python train.py --n_layer=12 --attn_scale=0.177 --init_std_o=0.0329 --init_std_up=0.0329 --lr_head=0.00936 --steps=4563
MLP neurons of a small language model. Each row is named by its layer, matrix (up: input weights) and neuron, and shows model dimensions 128-255. Each number is 128 + 32 x the weight over its row's rms, rounded and kept within 0 to 255. Numbers have three digits each.
A block is one neuron, or neurons of one layer that tend to fire together. Before each block is what it responds to, as a language model described it from the Wikipedia text at the highest values.

Description: Word-start fragments, mostly "col"
L9.up49:145131126178136166125113071189047135068137136083135116138124175094064124150136158157144119112115083140118118125078145137144153125125082170117167138156113096113067121117135075147065165142146093137112132173155083127081145148168188156146088162118114145184102112095136134108094095178152076122097119092116116108119116124183166126088172158114162096188150121156149169161174080087179120134107
L9.up226:144115122094155139113095086066129117163119115096182151063106097114150090174115167134130121099073081134147111124140137169127213136107093128137158094134092162115119154166149117150141162096125136161110106087116125144063107157139174062151148180106126137149122123119167210104083058177124139121070125104131112094143099055169118051116124095176124078133111123160124160155159106089126134087168
L9.up964:097079114160175066114120138182117176145173131161133090105126105149120149162114183139128099077191119134125104100172097160107127125180137140103136143122179120073148141117180156139128155107119147143173193111136154118126079123166173153156124152107159179138195135162130118085136065162112112156100189137182135140109159108145123048142133115129103081148136142067145146149140138146157078173130
L9.up978:112108112153181176123114106107116135102121125122107079089157151135122063099129155161115157189103076153161141173119124052091065119098110074086139142124151073115061168092101177124110126156107080122125104089155127110084144151101115099135159188119114183134121154101109215109083141105111107180120152159095104124135161081143159142076089088123100124145132043159119101135140110093160138122130

Description: Partitive quantifier heads
L4.up654:171152138165117186144152121149043123093045172067157172088197121174168143177124075096155096191185127140148126078110121162139158145118118109098114160077148118089157110107113067161161070119157138141096158123147195091105136090096114089079147138081114100118136093096094161095163081137126136148188132134198176151093130153140146113109105189126157075157043139151130133154139110160098216211148

Description: Possessive before kin
L8.up96:076126132170103162133139097166086093119145097072134108125103157070155151092107184086094174165124133163107134090108156155158143121079164146159156121116150067113124146132124138113098137167110160115158155156134154091125149136117112166056100114074126162125131068109201098096073084093096172139163104136115147123117077093113189137132216102151119144107162164124041086144091109104111104143138
L8.up284:111133167158131155124111162148177128128109198179084192094045139081115150072085143197132133173055119107119084101125150160137192072082160097039177123132160169090142109090093153179094145111084163065109138157146118170085187138151093128118150104101163140168046131151087100169198186092142125173125117165081104102152137113115079102115139140126136164191086135129147147113107066088106183150148
L8.up1331:094105111098112140142156122174167137086124091100069136108130176080091159100109084159177145150093115082148119111118155130170121118119169139148122154100160144151129124093217166173087208109056149119106124058160101082104095098091123146172110112149138158181124127138136128058161145113132162140094096130119170087100161093092096118145161136100125107158112149101099127147143126082140153181168
L8.up1510:101124072109088196117125124201139092162119100133163092095103099108129123109046107099161124111091127089101109158088150111117123084128127093079119114109134135178104158097127103074086154094088116081101129191125118103116128160072165156145099181149116182186151137123146034112161132120128117144127126132119157183069158152150089152102138151122090152117172130162116175105160105085066148078106

Description: Start of personal names
L9.up124:124098165102090165099155195105140097147133143129113158153134132117125086146120116127111141165105142134113103132082171149129142112058155179165124122134141149135131057163166070125119183115152136190052143114122163094197127067109167130154145092135142133123130122107115056134129130172105106133107171129189152113116159150130115154105112142150142160137112138130148153135157109132163144071085
L9.up364:130172193147156126174126173157158171133176084085118134099109102120137121137116108118144107121117082121094136158203114134192124138124113146172072097160188101175066204116115127086108139134111153120089110096126144154089177088145157167175055161111052141147092118183131054128148128122103171129159161098146154153187124065152149136131108159131127128124116154136118145092154097074079151105113
L9.up1178:126173118179184091098117121120138133098125119171115115051161164162168122150114102184136152142080123098113137089137137122158158147072098135138162149128139154136107124111142104106095163162153128091101144102140124081088063139143161157157175144155115162191113115116122076136198147066141115078156140103176157081139108142184077083151148080158128171137072051170107135115114117149090166170135
L9.up1532:112151133160140159129100141112086117049136168135108110142111183121155156150087111122055163117127170172146219095132124169118200152144119134161176147166147144151104163171169149022129124071070188114090088147101157163071085115148150158094157137162124117157113139163135156129124169094117119096126087197156066102137086048189109107163079166198127129168114151171119140180122105125090196105080

Description: Slavic name word-starts
L9.up615:099146128192134126117144155121168129108149156126067088134158110083091114160135116168164116152147101114163120160112074100179184131068110089138133131102170178094122120120136141110096193157155131130123104131152095106089110156117108159099103160162162089109117136128128130198139114129137182107101177055149166150164080075134103066144143134150182085100094145120127037093088213164113231093159
L9.up1003:186149133108089105085036116116098187135149157119125159147155118163109067206059086165152112143081145138098085149111135107139147133132191066097180121131068173152111158092191115129104125151131148156109112150176150126120126145123104124166101157151079067100167091169130125196136169107103156150154082163162161113149099118113123136130117127074184102119131142149158134080078141139111080096166
L9.up1016:164151148136126070106119144082098067119136105144141074057174127146169147114103164205153088099153089077044109111078152094150141117084138043059177126111124199129106142126119186114101128135092156134123126099168096202129075131127118115153131139138143162092131105098143106164142157134055145060121118124168129058128107107113163126124147086107140127127100126125137139077100153147146106147153
L9.up1170:143136124132098122100138124165112059107122167173089104127141164149152142184085138134107126134122170099130175132148119229153096126124187121125143147074145076092121152155184124149146195089085135115147193120205124153107118096136114068156122082153159150143074159110115141114117177145127137066192137112151200096179149109106140167129093142066162102164103110171120143095126153092084067143098

Description: Early word-piece fragments
L4.up630:075146093143070094137125136109081114092093147107162094062051084144207110155133195166109143123165143169104142179158144118164131110118153148104114110085167111120107107153125191111116133169093128213139191169162166125115163126165094168123154096168104120130167111121158182115137101162113198154100120134152132089157134101122191078104195157069068154112085126120138166135137099096147119094131

Description: Plural noun endings
L4.up101:135144130051082129111086136173135142110162109159148146114113183135124159152104182124107124145129117164089114121122068072123154142099103167118094163108089081225157096108166140107153109155069126101186158180161146133121098183074139172082129159151099134110155138120062152156132103117133122128153158090178169164109161127087136141108125089096130147126100105115124148097100166142142117135138

Description: Foreign word endings
L4.up853:159122078096134128180126155124188131134065143118104118064139121195160150088159116146105068146137127103120107110106109170139147141155113104098124126073119121166063097119175119094110154127134139164184088140158124178132093104158062137150160023160157159148104114103133126158133152091087148130103064177129171121088161118136136146119153176120120172163155183158125136095065169149120166185058

Description: Noun-modifier before head noun
L9.up86:142191088129149127135157134158115089071110138121137087150134119127142093150112095121153128103163086157131098156168094149124203171108087098155150134132107150113089110142113098144157104070175172129165097160156197169129066149151121174106091145098136090124134140145129073084126113115134083128105118141123154149057113108110177085123121155132114167122080146173162110124183088181172120152109
L9.up296:125143141096142130125099073135132088137168133113127192111131155122099124162097093085133118151141144163103108118149103147096134125031124108104148156140138091191088096095135132173170091150086073128122162156161102129090062087099114163086124114110141099081107063118077096106112156092107083176155120130075105108154119156164107106117158114131132159130104150101095141121205161131062082087136
L9.up347:099161075140125070093130112148119116089169148116139153122153153058107128107092145093100175139133120170092071108146123151095175151076105197133163206142194125141191123091159144113102095096183147077116088121153073141092143153118124135181101105155138136102177193187135074158072094118089136181168093095101128164055131123141113126087176131149152129144158102099137112129005124119101146123110
L9.up1461:084167119119141095114143141128142077128075155146108120084126067091131104149056116173150174095131108154149088120087143129130141070166130136123117144104175192166142158130107159089127116087139054166090117135144135129093160141101150074059140116078134151066167109111153076033071187081106113112152175167146140101074144059164107154161115112113130132166089145183123131078122142098126105122126

Description: Word starts and year prefixes
L9.up447:100148132136099123129109205146128201174124083201056094166154128155082079090126139167064142107118193126182143158121121158141113101134148154143119124094145118121072217051163131145112140121157074156206161129107085085128075089101134105087106122109126121173152097108165205115092096083138128136108142101095107087129119170142150148090097139091148100125167147110138070113103092142123094110122
L9.up470:155117145138110135104111176140151131177116104160144119138127096081109122156089050132149158130093127151118118094124169096140118158127126188141093179174114173111131167067134105165116123125140120097102084116133136134180110127120141131138135142120162141178159145140134180143135150089070131146126179112113145138165157112124140092123145126075101157152071130137127121133093114142140086125131
L9.up660:143152188124172157178124162085124149148171109094146129098162089103122145132165107108111168109117132165132129109100114138172156131117153119136185135155090092173117149104103108089132121099106175106142110135138120109123128164088165063087124160122137163094148091119118191100138126132127132078117110092070104135106163153133148152110122174114158123105153227083146163112191018125121103177123
L9.up662:095099148086141129160144135142127118115184080143132098173130133114176136128208146065016192094128181124176152147089154136231152125096146121136123070127125118137158078156157160145117195147110152111083077107132147145165172131147129105112101136135117100134093151110149100086113099119180132090190137121113187097099192121124120117132147155132162132066134141090056134108086157126173075127161

Description: Post-subject function tokens
L9.up614:143116112141145081185108182154127175104171150144146134152138100109131138100117139165110094112144147097183133116134138083138091116093191135096129124058165077108156148082130158123169077148078102152141176089098103138138116168121114093123075144132066187117089087122075139154113091143117079152132095165130162141149070070128071125130119136125186171138139155154163090126180194109139145132147
L9.up617:095052117094093134114102130134129156109107082129196085156154153147100184127118142129127112072169136098088137076101096132126107111112156177038092139124177095144102155105143155158150108191064139092111159163121164127151099159113145103135088158147165117153099174185135146160093087144053108093132090124079095112080188106141120113086145151127143169132122111093147145115185074159171130136131
L9.up1075:138154140160135120107074124120163194144136096143122121124144087075134109192128159099136074105187098075123154104112105145133109084103131130050168086156186176112087117134144202129127164157102059102154153097141093120181151097161130125129102129124125183116169149181173132102177149142092084106159102174149149159144103084096162094145106136156154120127132112146157109130211156147137150107170
L9.up1164:155123164079138119139119173123167080162050132166147133096083104089119089102127106144145071119138185102095093136105142131176194116138128158028154144147121173072166095122118152118166134114110119075106149174169109113107103130186098122158083125131106177158200142192107098130119095147188130078138088128096145113135164089198122125181131138138130109086169140142112118075132124096121167113100

Description: Compound noun modifiers
L4.up475:111171169073133140151123151165108138156156159136108095114103076134139119180051133096199136085163115137128138125181096154108094108100132149111153132102140165080164172159146153097140123103152175188122162197129099152100123139098179126156159115124168137078187111131158097100076143139073137132126191154098130138143144090203110091132145134142148144116095080133173091105211121060099132058154

Description: Word-initial verb fragments
L8.up166:144155087142141178070149090209144107083143126198139141195119165084155197098133138169112101106155140175128122150085128094081124121109090179090151120166092186145152110140168128150104148132096163105049141145140140134121121121194150189131121120168062166154099131148108092101118106143095089176174144135142121089063125123145172115121117153154144142144104153134151157094139165110129028120142
L8.up176:105132053135126139150152104106087159146110110161110132082104138141078093105057110111123086166127112110083174174123104148149162138141165148088113123096134102127181084122127115146160119059141113129094132120145141140120098118109139174125088119103123182078142111126102146116187127156148125206148125197068120183100133169128112131138106126146111158127066076201133154118100159058124121162099
L8.up526:164132076157088146190091090179151081129145150134101127167075141168122119100124122132097173127109101101114123144130124141133145093122105155129065072164114135146155124108119152125111124088121162166108081105146159099092123117187142120144082141107105140093171025108181070108178118189094130142150169121163128129089174133156136168155097102118095080140118047161141123107106156129145168091103
L8.up1270:100068165090117154117064160184150081158072112159092160104119140112114130082123084164140152148082096163087127153123081126053171177124121163132134112126083123118136129078093154164163143115115150100134140130145199117121159140161143063083106124101094150162142154133157088163089117195137153127163111077186138125109096122082056142127114086098172161087102127122175162151135102067140130162081

Description: Word-final noun suffixes
L8.up879:062107121065132139164109158137080160121191174114118159076154103165148190125084096088128136144130135093156143162138124101097112102066117073092130156126101066116109123200163208111154081150090156132132121143155116102085124134143143151139155139141070162124121132068129195164106077105164161148151190116095190114163098104126164107182106133142147140074079108127101079160189164117156130098100
L8.up1161:103097156065130166184080077158112168156143126093163130081091126149174125138099191133118152171143097152190088129133132122107133159087180146107126150135130124208132145134133132146179151162070104120167119186161127136158111151121138133097154119143075193105144131096106124213154080136101131094133119074167198139112134077166178095153092158127198183117084136187114107129119157128151194090134
L8.up1240:097110173147131150097146122090117169049125121168132141069051105147110110100145162107102165095104159117159137112141141116074145128118158164134133182164152114163155151138158151044094112134185133168118113102079089123077099109073147125112108080134085113137113126170117075141102121099103131103119138156136153174087171141087175122107158163185154156085204144175168119109084080070063153158124
L8.up1289:092135147107107068159136126130129189170156188119107169140135144083075127125173130178158108153104192184167170116131107175100113173143123121099114147137091149187145131161174111105123175098168126100151144088127078054161201080133071160110088166095129148121144140092118138070108108097040145129102165119108110131099195105093168128087169097109113121115140104108118083168201156133139147126162

Description: Foreign proper-name fragments
L8.up223:099115068161144107151199162152151094188161106175072115094151101173168162113144085106117064132208083157122085170155113163163185134135084150175139092156120156139120083064123169128094156122128101131113135136210099079152139132102086171161124127133128165152124061145119119171142133132109079065127157109131134105143130167114159120157144126162161126141108124144210122097150129166171167150147
L8.up235:160176134140192084105127168150122112148153166233124096135200181120122150125108124100103109174145120121136114143100160114132189120063125155104146127133172112112088097109174139107070099118102144142145156155173124112158081096158065163141084088057130132186078093127179106123136140084150107194193110131078125093121133122062141136177147144150127127161109140154112175071099181175172129147139
L8.up612:116139112230113118150151128135098114133164150135145124100124176106199164139071129165151149150109112067153123079192118128203137128125126067136149190087143154113059161157148173128079146145111134149101189156127136132123090136167102158145114093078153147111112044121085170113029145096101069137139124130138131104139094138161139083130095142113126144104080140181105125113103118131119140147094
L8.up657:064180119162162175127099143118105073156128103163133121091169174133104093106105150080109115081141162079121088061105040150128114138121196127155147130134140143143153072106183121130143183107150159098127120108110091143109086110161130170174092112087139123114085162138158151127129174130135122177116129138104124118178177148172050113162156046127193148153060168094181128159170186146086152148125

Description: Name-initial word pieces
L8.up137:112177129163136150090096103121156132098157133075119129097093097162116138194087086123085139145071200147103226117102114119135112130178162096112173135125066150164115134114133152090045092130158153083120113151171108167104071133201167146136191163122118162151186132131166134107123170099144123087130180117099170141105118153118133093120179212134201168149063113133150125156135108161163146098076
L8.up239:117135107177138168152161099081114082157165134205104093128161162167137165083094056113151127150123079115126125117124127113077105141186111130150129132131097157145091149099132146154059057086117208173080147171134118138102084152117149123120121106153132153100135093107156154097179122161123148074137117121127165058125120128158130142156115150114101092093074085088102164117099082105161130106128
L8.up587:075086141176169200129123130132112132119136109134147111143116134118166065185142154100120131087188106111121153162157106148110151121194133149171097163143078156174111114110128175130130126118124172086142122134095094132114098146094160119116133153149163102190145131109186168155163195117107070124077141112085145119246087118182155109111145098197129133143090055158134115178105087113154153063106
L8.up869:081107096168123129126106124135065121121089159213113188134153157121129165166106129122109166156061143132093141109129095107149148098145193084136124159133105081131106082118139102096093119110134160105126088185112135113133157104113144128151142130183118201137111119146099025181084095162074158104143080117131104089134089143147136145172101180149116119112127148140092223119123113068104105106140

Description: Before a person's name
L8.up57:095095079141095210097108139130079118114128089114147096129118155156138140095113138099089151100137111115115154156041126099130151073097154096169138110162129073142154097176163103138148117115133182104083140138078113138080113150141131177162129134118055132138155069167112090086131134089132109118094108126185145168180146129196139128139115136126117154132119139178170077134108090134144138180152
L8.up600:125097152146088152128187140039172149109173092149131132124161185124177114110088158123063113082083124126185163076055149137102099149112114115115106142141152137147133095067100092083072197106100098169109127103094172086125102094089119154140110145114133145174086101183137052120119159133121138112089199113195089106156111116153166130067155136147163120146097169142151085146140124178089099233112
L8.up898:201123097176118134182167158105097182053130136114144162095146188118105134099152069138132161147099111167168170154084123076097145102116152120166104129143107142133143141081134174153129116130097128156120122147140135113100154151136116142110116124108105089099179138095108076175138069136159198134118121102124134122077066105141128131123106139131130112131179136184114107177126196144110167132100
L8.up1367:158134148082087146135162176065150108113106088118083094102097122153142155131069089134104176051095144203110183120111167159120102156149147182103101081134107067108180182102114074112098162135147149100098162147141119118189121135141173139104128117124085187147122076115086087103119131154085117147087157113123108158170105104130135166159135092135095142105136102098124149112142173123079114100114

Description: Honors and award phrasing
L4.up1264:178163107141173133101157113151108173140076083112116108117155121161127144138121104130106129095081129134072172113131148083120084146153085125073137126097066137126151122108125109151133156142183110164099106181163181079129045102165084165155160120096123085149158113108090120177181160160115130112105210109163109079117164195191171126087072152083126141138126132167130086134151107085083160146122

Description: Mid-word proper-noun pieces
L8.up392:117183158165173092123161104108111124098180089059121084195123139118113098158097088114099087125135196106097121134153137147147156135152106165135121145166101124160135087122118086096107131104107128178207196134124122120136085102145171164105118128132173160126126078151128173078083164168102139058122144098110138065067136136174155152166155165173223170206126088116134087170180157084093122111096
L8.up671:173082123180141169119125121100119091094132143118151144152109171103117094112179097146149128100101133184128127116126135101151147091098087100172195097114074120170155081108116139083066128060162120136177168148174115173061102116157151128107194207161107159138077100140112136154102113134127081087099049119075096183110129095144142134052170143090127158128098120147136149092163085102076178087101
L8.up780:146153174156188117126127080090180095125199126071152103114085177090168131119119096144170143131126156135092058168081128120169138165183088153159085100108114064200111118143077098118184120093076155171144196142131188167093111139157147157138134132143148185164116145078136136098118153122112152146107102071057171142125169134160138114073134142145185138104133139134124144105218132131144056080093
L8.up1285:104128118152141150100115148158147147080180143109150102153118144035139123173106084130146149054114186139134156197103098193099150117179131124108100130196152120105152150150092078130178124083132125173136194079140114120112084103125184094125141095108136197103130139114134099150086142141078164136072078051119092156117126151131113114136135146160186128108100153144133109101125153148096113119140

Description: Clause-start boundary
L4.up407:166104122087180113138148138099126157117153166153187180148115143126154135120141127159105130135108117064152098132109066089150144085141099112120145181128082112141031166109137209115172165125196139164138153104169146140147105164141152110100157182152105184153085127184143141143185164107105120131078141146166111084133173187144131155145125140137146172153122100215105094101127150115162111152090

Description: Agent or title before name
L4.up87:188100156201104119148169132132136137105150071140144127106103101111195079130147118135162128159065100092126133143093161133138140086135122143106169145110110126192141078100105126166198089071119053109146126168136180140141150111115125196140168128079087122144075060166120097168127141052068069098151170192129155116129178065182127186141121181122170109093110126118150082136128140107081132112149

Description: Plural and unit nouns
L9.up141:136119124093072101123116134121052112127081143169074148114132111091147127075189162126158108099189177106126104104119152105080105138142109121121141146085177173170149148187166102117146083179123170081151147117184181140110144162128144133144090066141091149085171061094108126113148100118120115054058167134155158152106127127102111130150114090203139104109081089133155134117102152066138114149163
L9.up1027:117116089124112192115126188146110138100154127130125173098107147151175165213088114122139128171127150137091156099102144140119148155097105136098154186127165093138095111147166089146139121126105117144113093147160109174149098178154135148071116170191069123132104210062108172162108130112143123134103128145191160080169137159149170147134128110139127096101146157111143094099194151151137088144168
L9.up1111:048168129139137165132131112114077168110114136177098119112153119119147157119070074125131101169192109059139146074063133130103150109136138217114124181148143135101137127137126149147155114107111106149115094161170161204100162143112178180216143106107090089149086120115178131147180093101187125145010194146138132163146172084134158208107139115158125127111123144135131121167075165111104107113109
L9.up1144:128167174153103111122147080131134122145142188130132113129180176113122134107167112105091122137165123120198129075109092136043114135123131150171150129213146175132111103115092063123163082114099137129119121160119125168137150113116159134152184137085161104127131088107179131170137068104115137131096124175019136106159135090187146108095104071116143191121097099113089096098107118196135111133134

Description: Before a person's name
L9.up19:129127099160114157158149153146138179065193006094151131070143153094120141120118144136177139065088094084106172130114187128139080082109141102121128161122105085197145052106147140175121081082105123088086124149134130153104141144154062172112101168124095115166134098175077090183111123107126062162108123116152110149132136114148170167084117111122119133073114165130136106118094156118104109143146
L9.up418:144094139099117159142159178106120116122171044136142088100180196147133151122061109151080101076062119100099128080096163158099111146122101140226137101104142134184168122096110110145123160122119113121096177118122096128165095153132138127152122133108075152115174101148153149139203127114110111156126142118101138114107096122158141125084121141202166139086113180148120142132153185163153156114119
L9.up952:120118080131127130176164139118137119110182138107154160131097120134114199175187104155107169089142108191137117085104115117149114167157074148156176116053142065127133111134089074128117074121143153075174120114107158118148163108113130185122087144090134096156102176129049161142144138155108142083177118172189118147161089101101152163142138168100102101154083174116152126147193145133068181116084
L9.up1454:184114096124136105149243126197096103153165028155136095119109110147159151179105157162119135171113081104098116136129143153150094108150142125142139132107127116118169109118129166122141107108067142120185166142181104181087143131082106111105209083070055130108133139165145114130076095107167095140128095079149146120098162136138148117139089143143163166136135076174126120121147175115122086133136

Description: Inside institutional proper names
L8.up40:150099069090150116124114118139094107128141164131088151155091164122155105123080055118174080071099107122228163119138088072116161078053144129091137145084128093129143088121103114156134117116115129130103162154147163112100153153132145090164106138139143136117104142175123103067174144095168059104184130154111124088148135096203140154054110138120121153144081154108146188151100137104076120139122
L8.up107:131140103167091108127166133132066131172102131079123118152080149138135155131118132107181079147080126125169125091115085114105109133124123081146133138148166119194171102107157152102183096115109084161112162139116143141095169160166153147050096066156104168118106195143116109126136101113099174155116154147126141136173183181122164101108098166165122155173094123092056133122147071107064115097123
L8.up818:153160114174106094129128067149104176131112133155110090121113123091150134153061089112114073102102133158181137160104129120092192111108180170081125092112162118103141121165102099082132149083128149161123192130194112157124104179143130140105120088088127125118119104157126089082147132122107148136140169110119128184166087098168102116067094125075099151111121085099131154104081165122092102180140
L8.up1218:161156103147205148185156145179152161110133117122144087145123143107118098089044158109149163130104118132164150105146094165121132141106143141145101150110131115157182159114110108110124136063178201099183154159132146127093137223121174100083155075123154172132133155168072092107073135101089140191149126103137124128125130153110116131111140180160094148113091116085128122119144116076079106093152

Description: Twentieth-century year prefix
L8.up320:137097136105144082103113120124086126157158170101128113194145098156128191157187154109124108083126098075168164161173075176170152147104055093107108162181115116165121096143139187135170147133173142162093127139142135143138056113085134177150102114096085126116136089136080142139099133108142176119160158086145097089146082135130140083142102130103137130104077086135054106181093127174125181095076
L8.up646:147115113068097119214207137091159136094091082125113158145133106150092114112073168164059105131153157161153110119176147122095191161138132129112131152066201156151170138096126109107129097141145149170142164135131107132065156147148170130171114154076141124101097158179138121169189047103099102084137068136113163150121095228162101138178079167087064169100125157140092118109131131084085190083100
L8.up1377:054145118091136078156124068087147236115131147115132125103106130160140131141125115114120055097134124137149068096147142124074099117152174150055140039095169113050119113092099129114124123130113199129159130129132101126057202136169150135120138145145184132162140128109140182095164167159154116109147064136144090114084171134144131123165143187145133144086124148092144130081111158035122117158151
L8.up1514:121178109096186145151150152180105113120131204127157089142096084142148182132051199192125112076072095129178041174153183146081151098078115167130123121194146098122121136076126108193070140105086073156139109127126171097132090117170122119095076121111151126134141166100069110160105160136100170114183155142140102190147144150134184111171080165168142142111128076158088099157213153170116154111135

Description: Proper-name completion pieces
L4.up616:130144172094167077111156144104169097164141169130150105161093102145182170129106117166144106060110146141129113146112132158161172163159150116120059105133156140151122120115125112119126135101141151160117223125120205175123100145158114150149116122099167108134176161097142107069089157084149154106126070094067129180125097089169074122114077121146149133112116092176104133115189120090075076135178

Description: Arabic name syllables
L4.up673:137138151128185140121114118078118141080171148168166128143140195103152091193109082099096165099046188171099190078155105164155150157128132078139117100135057153136109166113125111138131115126144161064093116134089092147069111126140144113093132130135099087190157122088091120047096108121130126166091123139106103126164104117124122137132075104078144132142163102133149162144140116152092127149100